python train.py --n_layer=14 --d_model=320 --n_head=5 --n_kv_head=5 --head_dim=64 --d_mlp=1280 --vocab_size=32000 --activation="gelu" --norm="layernorm" --norm_place="pre" --norm_eps=1e-06 --positions="alibi" --qk_norm=false --attn_scale=0.125 --bias="all" --tie_embeddings=true --parallel_block=false --init="normal" --init_std_qkv=0.0169 --init_std_o=0.00319 --init_std_up=0.0169 --init_std_down=0.00319 --init_out_by_depth=true --optimizer="adamw" --lr=0.000839 --beta1=0.95 --beta2=0.98 --weight_decay=0.0 --lr_head=0.00378 --grad_clip=0.5 --warmup_steps=328 --schedule="wsd" --decay_fraction=0.793 --decay_shape="linear" --final_lr_fraction=0.0 --batch_tokens=[32768, 65536, 131072] --seq_len=256 --doc_mask=true --train_tokens=508300000 --steps=7482 --dataset="wikipedia_en"
MLP neurons of a small language model. Each row is named by its layer, matrix (up: input weights) and neuron, and shows model dimensions 48-143. Each number is 128 + 32 x the weight over its row's rms, rounded and kept within 0 to 255. Numbers have three digits each.
A block is one neuron, or neurons of one layer that tend to fire together. After each block is what it responds to, as a language model described it from the Wikipedia text at the highest values.

L10.up438:119177100145138059128156147122139092130143080158134158143163103050163064170063111162134084106083087164137138202116117167127123187146089115055151163114131098066186097114104110130095152065170080180130082127144088103150085152140131090141110151100151084090116125120129171127130116129140135174
L10.up720:110153207112115144141184124108121119155139136157097127108127093090168113123102113146168092144089097157085140171119144101085093130174143140112128135099129127136129103129149104060155069078143122153111160114113101089185126094147159077123101058121137157086081119122111158122190129170159136104
L10.up849:067182149107131186114199084188109066139193142184058169165135166114125115184170123121134174144132128125139128142108164120136156118147164095176199115115104137125148102110135142181108127094180116152131093156133089148089103089153067163160117156073156152081125096094101125114142103119100138170
L10.up985:116137145090089104134079128113156137101171167175146162087191159191164116094076123097137151163155160115167130095108141163115159135170136066116174147137148153128170098081141127120185176141050082123115159141142192150096131139116119026139094112142101109081094103113188163142108141139153140186
L10.up991:136113151040149162074111110105097123144149130163102154101178121100153118135181155116129156138106102160190133164083150159069172159179084146056115152148143139069119125133126107134162110135141154125158154159124050138143104160146112035121100136099107130075089136107158135094148191157174128152
L10.up1022:127192116101086157079177152121103127128143107193034176125147103109099117168151088175162129099082160142214114164091135120123143117098174092121128171117099150115114093120168102089105089131090148131115161204100143159198082161153118166104163097123121134113106049089111198116148116141108130148
L10.up1114:091192102139133132129185157138092108142173157149120132162126074096115118137083187098152076135133157173112152174077148164126111153109161122131223175071086111114100131114200121114120190130147114200086108167072153133132078106198075173120139111115139142145142099160101100150144075151158081076
L10.up1228:120166170167163117116167122120137102091168141116103130171162126185133120089101147142133169110163120084114144195061100174183057131087109084139136139156084113095151100121146145094136151136148129131147099131159167112188132119141141088174094157139159106159133088115130136126120117116132078106
Description: Year tokens, mostly after "the" and before an event noun (the 2016 election, the 1992–93 season) or starting table rows; sometimes "a".

L6.up94:075106122124115115129150131118157159130164104156130123105110152118146167098149127103172073148161100098182206116119089145143084091158179117125165122154153155145086071103162074077154150125127113130147170160103133107135133067172152158144065137079123160043165140063170122139126172162157132192
L6.up659:059112087131122140122176136106144151146122139106101135116142168149129137186094129100135184151125044174225134139136117155220162062101132079099120141101177156173127081128110193134154141108117165117100126149197102103096137122168120065105142087114122077133183075110071097180150106213173178157
L6.up956:120088101136095151131133082092099200078140124175141170069158110168211158113142139076132133151160119125178166138119160136117175061131156131102121163115088106129147128096161109060151130096117105152101072167115102102183123158159129096186123156124157140128102111111094079151148206185106105150
L6.up1064:110143137142139123118129089051107158125137092157102109127169162119190106138167146092142136079108118166206140113134083127149166105123113057134144121163108118130122163111145090121109151114208126051136111183105135106095061132143116110154085064110221150059153070120119086121051120187155131115
Description: Words that open a qualifying phrase right after a noun phrase, comma or is/was, mostly such (as), also known, rather (than), announced.

L3.up3:156160142106154091085164130164110145033113135212120192118115149122135097156151130140141160158091121142132216093065150211148121156132141140153141116113121149120111130168203164143147155145138140125094148170129104146172154110159120179119150111090142132105116084108104170128160133078161086158
L3.up1035:114113072118113106175132187130123102045154132176127180124130162158159122138163098134120108115131104159130200123112102176167066131098095101158133148178137145138103125158162109109124154146170113097116123111163046101109112146198160136073083134140141086171156060130168113194133112109153119164
Description: Mostly the article an/An, before a noun or at sentence and title starts ("An early work", "an opportunity"), also table pipes, hyphens and semicolons.

L6.up79:099178132180113169096175137192112123156179112139137149132172099126131151120084178142184128161076119154109123133164127098075148094208085133112125118116118084076111113152130095110079142131139120098140187122117096177143080125129150115124129120092092149120184114125075128192117092129100108199
L6.up860:145145154132167153173130159158142123129173117150107135115105125165093109168141146146183077137125102113088129156127168117092100087170132126150140166170146110120148135108165139108088100057146080070097103104141086099126082140213129147094104132142179120185131065074155209174104131096103116154
L6.up984:134161155109101098089161115092141114103119091173076130072100052152120129105164126109127133137048087127155168097133143180120146129080113127048129141075109107072074117128149197102135072107087109161113208130141064156185106154188129106110116075118127151112161079129122164124084145177133115078
L6.up1193:106130101096123203111084178145130104096137074144163157170136119157181147147121080161076104111135123150121200128087099114105144142123139075079123120161100117105123165133109143095166124153124086059094100145165156124115090126164111189136101119082136082133136066163166173186147126168151126124
Description: The indefinite article "an" mid-sentence (is an, with an, remained an); also "==" opening section headings like ==Early life== after a line break.

L10.up9:146116164085154218096134094166109103121150069091137103157110131192111139136086153146147139122097171176152103199124110198108087145148165139063089103103180076115157151149119159084066151151076134119118167088133069134177086117137142087109082121107182133145107164115150140190182134143117127101
L10.up124:131121164127139129148105122145104104126133125146044110149129198112120106158149092133090179075114121182153131143125084086129064088119162150134102112111097136091160132111101084146134131097195084120121132167152129087137120129126113095098113123090119115061106188095098089136162136129121139155
L10.up560:095154211091162142056133138146077110133161114150096148161125134158141109098154123105105203163071153133127156120121150141147109127146126154107127153112168100126118097152105116127148119101150104152096098165142133082170109108102096165127128069057113137068118040126110105153212143176159149111
L10.up675:084130180103124133134178124126106110045158097071114165159104148127092184155114114098138106129132126123136112125034125139096106115119110162081113126097103115094114136168104124103147120079155107127072101204144113163145126096137119124182144116096184131138104069093129101116129141197134165124
L10.up677:130152146160184157056170148115146096150134080135131143165128112157112116084075114138157154110061133107128075183131064139131079137168110090140149132095108097130128061154176138085084087072139080060084182158088121151208109150140136187124133161117173117162146090177139095122152084095127140115
L10.up777:112135178151125102118115123104094106121137106116130152126158119120116101117096144111131098183113136164095094144081160138155060105139088159086130116161113105132104140138168179120104098086109081163141075134169152127171116126108099092117149111084178107169122155096143160150186194151116150141
L10.up835:133168086124087182187148106109110111081136140100177144115105097171202124182051116132094122107116040136189156128118107136119154145102106122131193130109079144087122116178149219133085141110082157107092142178142130112140086138149111130112145138167178137100082086149116139133083127122179181147
L10.up1112:177118141108175166148153104125145144091167150147075129184105114090127140149094045120098126169107083137145094131095084191171069160140103113155126119105099107111133139187135170136158148085057097198146143130118195139164100126099128138105120114182121146051145123102106138122109105128130135130
Description: Determiners, mostly "the" (also his, its), right after a preposition like in, of, during, at, opening time phrases (the 1990s, the 1922 season) or places.

L10.up18:153144115057131131114148080109105167119151067151117144156184111147102127128120145115108130150090134170172131176099156104107112119152186091120139139141111169086138108158117175056156128127121152134138148149193095107122124152123140133133154155121146086112150121098128159099116108183140127149
L10.up30:117141098134076137164076141169151118132153188175135113085134113141117154142145122086142100184129070132129140136141131097108158099126130173138183134163118141137130140179129098142152078083104126132123130132097154147123143090083093158053127089073113133135176076063159124152161127158105115147
L10.up130:062087153091124115148064164182138129088179149136122117108116139103174174193118069098112178109096111132122124140125142114169154096150156135128144139149135093067197090090142101135125076138142144126147118107162145122137098060182132097121099115116160145109135154089097082196112123116103134174
L10.up321:088113111146143117057136099132186070096131157111100147128104097070103254137176089131112101141141120111147086114134082141132126132109129161148155139150119098136181110149097086081066099156118099132077164157151107125130159092119160080142115142086135163176167028066156091157068166115143092133
L10.up760:142130119082098156149086182136148097134137161108165179072123142169167128135086177106174095151153091095177165186137168127151165077182130147103132140123138130118117098164153112094118094134151152099115138073131056143122115126141134135207109083109109085081078147130105085186078176125116067116
L10.up930:116110098143071125121196180193171123119124178136171120082124113109157119093162074179090099125117000063190167120158120144162164139131154126119142140102145111119133128137178100094099109113164135090178146121143141114154182153139135097141081083095088136098139090081135151192161137123142096139
L10.up1166:085141129142129112147138180206056115070151143114132140078152108119115100151160129172126110169134089133171131156112117126146126074128185149092104123125127094092055122164175181104121137095157146130105093151100141128122152144127113090100146112106174066083200179093119174118130142129110109083
L10.up1215:123123165119113113129096155093158067136123135159091100087152076133143184098208102141086139149088135126150128120136135177189145186118175130144189167131093166138151119145146148101161099129136087113143116113107059141138103146119181111128116110126204053126213125161159167131119089143121067090
Description: Colons inside times and track lengths in tables or listings (4:53, 14:30), and participles or adjectives after be-verbs (was featured, been able).

L6.up310:117148082129160203155157109167160151051109041135120182145111101137099190129123142105141111128116127159167130119062076141099132102104101063096135162179068134094156122168184182078144146181131140110127119187191107158147138131123140119133144137125122095120143111153081068096131146136141124125
L6.up734:124147095143117134084121100106109164088143110139150144096110093127117104133101107100126146107080074129203130153108157149119085088090107124144103119117066161069132112189151195091165122119135148141103103175155104115152184116113120156137137132160167060042098088119153094134135143189119151058
L6.up778:148147165165085138106120119102080150142131085129149137084155098155166147109095163091148098117110081101139143125141112131232150107143092153089149205134098126043153124158108127146116082061085156145132132145121112092152090145092119125131113120133155117103163131131096125132138143148036177099
L6.up1098:107141133143047111136139157144107116183124091115071149069121151125099122131065104135173139125153111142175149080146138116097152107161101157126115143111113091067094145149123149072120078073142092122115143104085079111137100153183170073157102113137154113127163107104106151181105147143065098236
Description: Tokens just before an expected number, like month names after in/on, "age of", "aged", "At the"; also quote marks and apostrophes inside quoted speech.

L3.up990:129154113145161167099119157094165142112143084143121134069148089180167106154118130157109124163072140092174140119091152097114124078059084150157112126113147170081167137151148120150092101144167118148082093113182053086172123107133098110126118095116170049088102076101184091166168070141150128119
L3.up1063:109148116105109166114125126141153117130134066105128112073096139162119175104130153126187124152109194196157156105098115121101111116146105128076123140145117133131161104140152090160119086127110122161130116159116099103144115152146171122095182057115127104104133111125118086198069085162138140137
Description: Articles and possessives right after a preposition opening a noun phrase, mostly in and at, such as in a, at the, before her.

L3.up586:104151115186171146126117160118180104092143144065119111113139117165102178088143143075166137154077124099133111118170112130138109059099153107141154179156125107100135137124097156149090127097139129159114093141117112125118127113153109042113048102083120068086141148063133066124130124123175108143
L3.up690:074103132255126133088108090092151171150103097146113184169163110139069113114158127082152148152123059160156112084134103177120138074116179129109113156157126108153186140127117136053090135098168136138106193152141165103105136124128122095177099161090132126133207153140080120148169126141108108106
Description: Past participles and predicate words right after forms of be or has been, especially reporting words like stated, said, included, described.